{
  "num_hidden_layers": 8,
  "hidden_act": "swiglu",
  "norm_place": "pre",
  "init_std_down": 0.00379,
  "optimizer": "muon_variant"
}
MLP neurons of a small language model. Each row is named by its layer, matrix (gate and up: input weights) and neuron, and shows model dimensions 256-351. Each number is 500 + 40 x the weight over its row's rms, rounded and kept within 0 to 999. Numbers have three digits each. A neuron's up and down rows have the sign that makes its largest values positive.
After each neuron's rows, "fires after" lists the tokens most often just before its 100 highest values on Wikipedia text that the model never trained on; "fires on" lists the tokens most often at its 100 highest values on Wikipedia text that the model never trained on.

L3.gate559:515464516538460497544460489467503614546457565523477438447507535484490523462525589419511516490549483480512480491493494446550531533536560483543436482487428493548490571561489536467485492431558526439468429517438519451466455540461489537503512448465510505535458565514582472472559501490472496478
L3.up559:505516510483508500476573535560527533489441450531491517560508498454494570503540457531446543453505513604479504455533472457501506513494488517451464558479487541477535531513466521499455487416449510488471482445492415511481505515487550550416481536471389498542455552535475512470485446478509578527
fires after: "\n", ".", " Ear", "ly"
fires on: "\n", " life", "ly", " to", "ography=="

L3.gate477:496502476499504473519425496489550443521555521542463529480493494524504529622608421417485522444582527513413569566457357536412499499463540504466473475606489530528460549503488485575492512562473467534537584478458486529521499453510439486446517579518456550492410477484535412537542517503541443518
L3.up477:500510445462502469527473475437531516464469499522525521500486505499506459490476506421489551466512467516525503544556514438424532499467497521529446461501459458477475440461517439536498536532467510403593569555461559487467420497491460581437502509481497500577466517510517531508536523448504554481
fires after: "\n", " b"
fires on: "===", "==", " ft", "illion"

L3.gate747:487488430502498523533516458469420467485525475480549561459468506476467482502503554518544418524470543489442526518426540457480541545471475537458548550443568525468569505541494408499407474512498473494481483553557467540526463539485466485423465526513499521449448484469476539479513469487444441511
L3.up747:596511548461525445522551479512489547530507487502504553532516541512531487501513506476480538522489422542448504426465523504464396474472603556448534511534532481508486552527460553508476572442448432468472501593502407529582487418477504434484483476527530525455455546560508505490490512506490545462
fires after: "\n", "|"
fires on: "\n", "|", " |", "-"

L3.gate145:393489464531544536562593496530452460474499534433489439509546488483535488459540465507514537508484537494567565484496403486466470452472451535486450526486463480509452498496521428467451456524485396494535467448462501542475441515496549498529528440516521457521497492500541516518531433539575552547
L3.up145:477443526517453462417510511431486451456509493522507482583548511498511504581456462484443426528489441500548544514547491536466528601502521473500489514464526527465452611482491558523495457425487585558460554502503510472479529498569566490538502522536510542502468536421483491452567499516439536546
fires after: " |", "-", "|", " and", ":"
fires on: " H"

L3.gate337:482429414460493548522510547494471469434457569482450506566512460479528561533564452564449520474537516472579472516537520459514473542495528540408491506483569500479612501467453511590422459462474496481448523433473553517443508502543472517522504484528484503508536496508546521424463499546533558471
L3.up337:474458450464549611452493495481426507527532512525461527545521460567465490461483443470521488517472460585517512478488465529501535560454461484549495501492461506420444531537472559546485514493525541494545522519498508500609524527495490529529490524530536532511418488514478489522514484463446581522
fires after: "\n", "|", "==", " |"
fires on: "M", " \"M", " M", " pr", "H", "K"

L3.gate584:416436396458464468564487518495549488536486472511386557487468481507472552473484538513476510549471414492508472402514522529402500473498517448499521523469458506541505471495443492481545448437489530507460454540590465529459529501457478529488467494457473467533471475536509514415493573476468516503
L3.up584:520455481509485534508372508463533566489475536490495532521414525447486529543424502515410441547575459541521510524493468445490553462558486480597441463494518487530516512493623511499496436490503490483494501508464475476539490501547521547446523448474543470517502440522478508482482440503570461511
fires after: "\n", " It", "."
fires on: "|", " was", " |", " The"

L3.gate502:546539486503550452415521479466449526476571467541497540464589484507517425517478460573531499549530476413510501584500566437579487543574548555504539537464499505453497507483477467542537553477554460450449475607564446589463449519538551477511499445515473517447492587421547520510504548555452557490
L3.up502:434489496451457535448562544524462507607496489487557480513479515517478534556488477506444482533489596474563532536507510472454472585426509512470507526459499468512481463486581540485500484513503533466488524480497415573509510485522526459493513509525531527484476535513522549544457464513478574451
fires after: "\n", "|"
fires on: "\n", "-", " of", "19"

L3.gate386:493507481491473475510483471498456504531520446444467450485538483561517376568437508491517485505518555531437567465443463487540557489560518543497535585434536467478408607492438548567506503483501540483536467424470512546469396482452446499518488521525491525490557585457455497485562472502527472482
L3.up386:525445525475490588459451430476500590552534496455570487458532466484546483520538458539484493526445518445476563542442554552554517531497473548434571508496535486448493516492407563545466482521555522460523524482535521503539467414475511450536527433486575513513534560503517596495463434490507545440
fires after: "\n", "-"
fires on: "-", " count"

L3.gate438:495584509521503531501396452543561480557503512522484513457486465482565422546519463563551511507484493537552497477523470572478502528625486500497479555486487441522517539541437421490479541503559488517474508413408446517549479440505442523515559463477489506487499470563537521447567529449490521523
L3.up438:521477464491480496499438472485516500525513478537530513481524551560576552523556499507542511551453452488578526529544514476542497493524452469506536562527532493482460423517434496542522541523475516499476594492510490437448464551469491479497530493520518561587586459548465473456498496537508466460
fires after: "\n"
fires on: "===", "==", "===="

L3.gate673:569466422425526496448452495506529519547518520526520524456464438481512495503511487527481485474504472432515553473417530445581531493497442450526561465516482461475492554453422489491422475499560588449554509459558516530519501492493493435553495534526509531459483503507537501507532521529470615539
L3.up673:530514488465472480558443478474476504448432516542526562538517530489418496491518515435505515481540507504570459417539518528516420497515480462517521530517570527417480463484553417500489596598481553571504452549468501548537476406461429499594504544492527462504484527567502523481495546521424492485
fires after: "\n", " the", "|---|---|---|---", ";"
fires on: "|---|---|---|---|", " D", "|---|---|---|---|---|", "|---|---|---|", "|---|---|---|---|---|---|"

L3.gate329:447557559552554478530517504477514510560493437514493537434543487503513522479510601504473443477492483485514486467493486503492512439477479507509512489458611474542618450549489560469484589519528525435448497421506525485529549528485427590531502502472478519426457596496554452479457537500528523508
L3.up329:536540487532555521431590493502513430525511506489442490449538515498438448560483560483475480615539498449505444562516563555509489461450475526518539570464580539477485508545529488523469560517524487452442449454446499510458550507572419552487523485539481535434503462421504466436518500503477442463
fires after: "\n", " Title", " No.", " Year", " Team", " Name"
fires on: " |", "|"

L3.gate100:485556519484562461538583449588470483504459489510428501482513469503481415510528438528503505497514525482576524465491469409527458528545513505473414429540494477592467504514546516535446475598530519526483549508465547488525521479487554557522511525508481497532475473511445546497551440486487455528
L3.up100:523466462494526461498565460506484503428558514543529478458551522520473604495520469527527587470491528494513496535591520437489467473530528474519534485465454483556470527519464467515538466547490501519443462463456495551537501471569552475505421503545480520458508456491538549578472425512506474443
fires after: "\n", " %", " ", "|---|---|---|---", "%", " Apps"
fires on: " |", "|---|---|---|---|", " cons", "|---|---|---|---|---|", "|---|---|---|---|---|---|", "|---|---|---|"

L3.gate193:469544492518514473536572543557508469509444458549571482540543464518456466508528455455587537550439444494545550497441481467522486494484446517556491498487478481471513487528451511482542522474464479537612456470452546485488523438509532499495510466506439471501454502456554540521444549496521514432
L3.up193:520535618482488520485508591563534470532513480515542474520457472506569453502529488499584613455449475451519435481555516489504528499488470399471529456466492480505507509486518559502500476504492516464482550510500486523471500414491567527459447500453483518484483457555546579508477538576533455475
fires after: " |", " 1", " 2", " 3", " 4"
fires on: "–1", " —", "–3", "6", "–2", "F"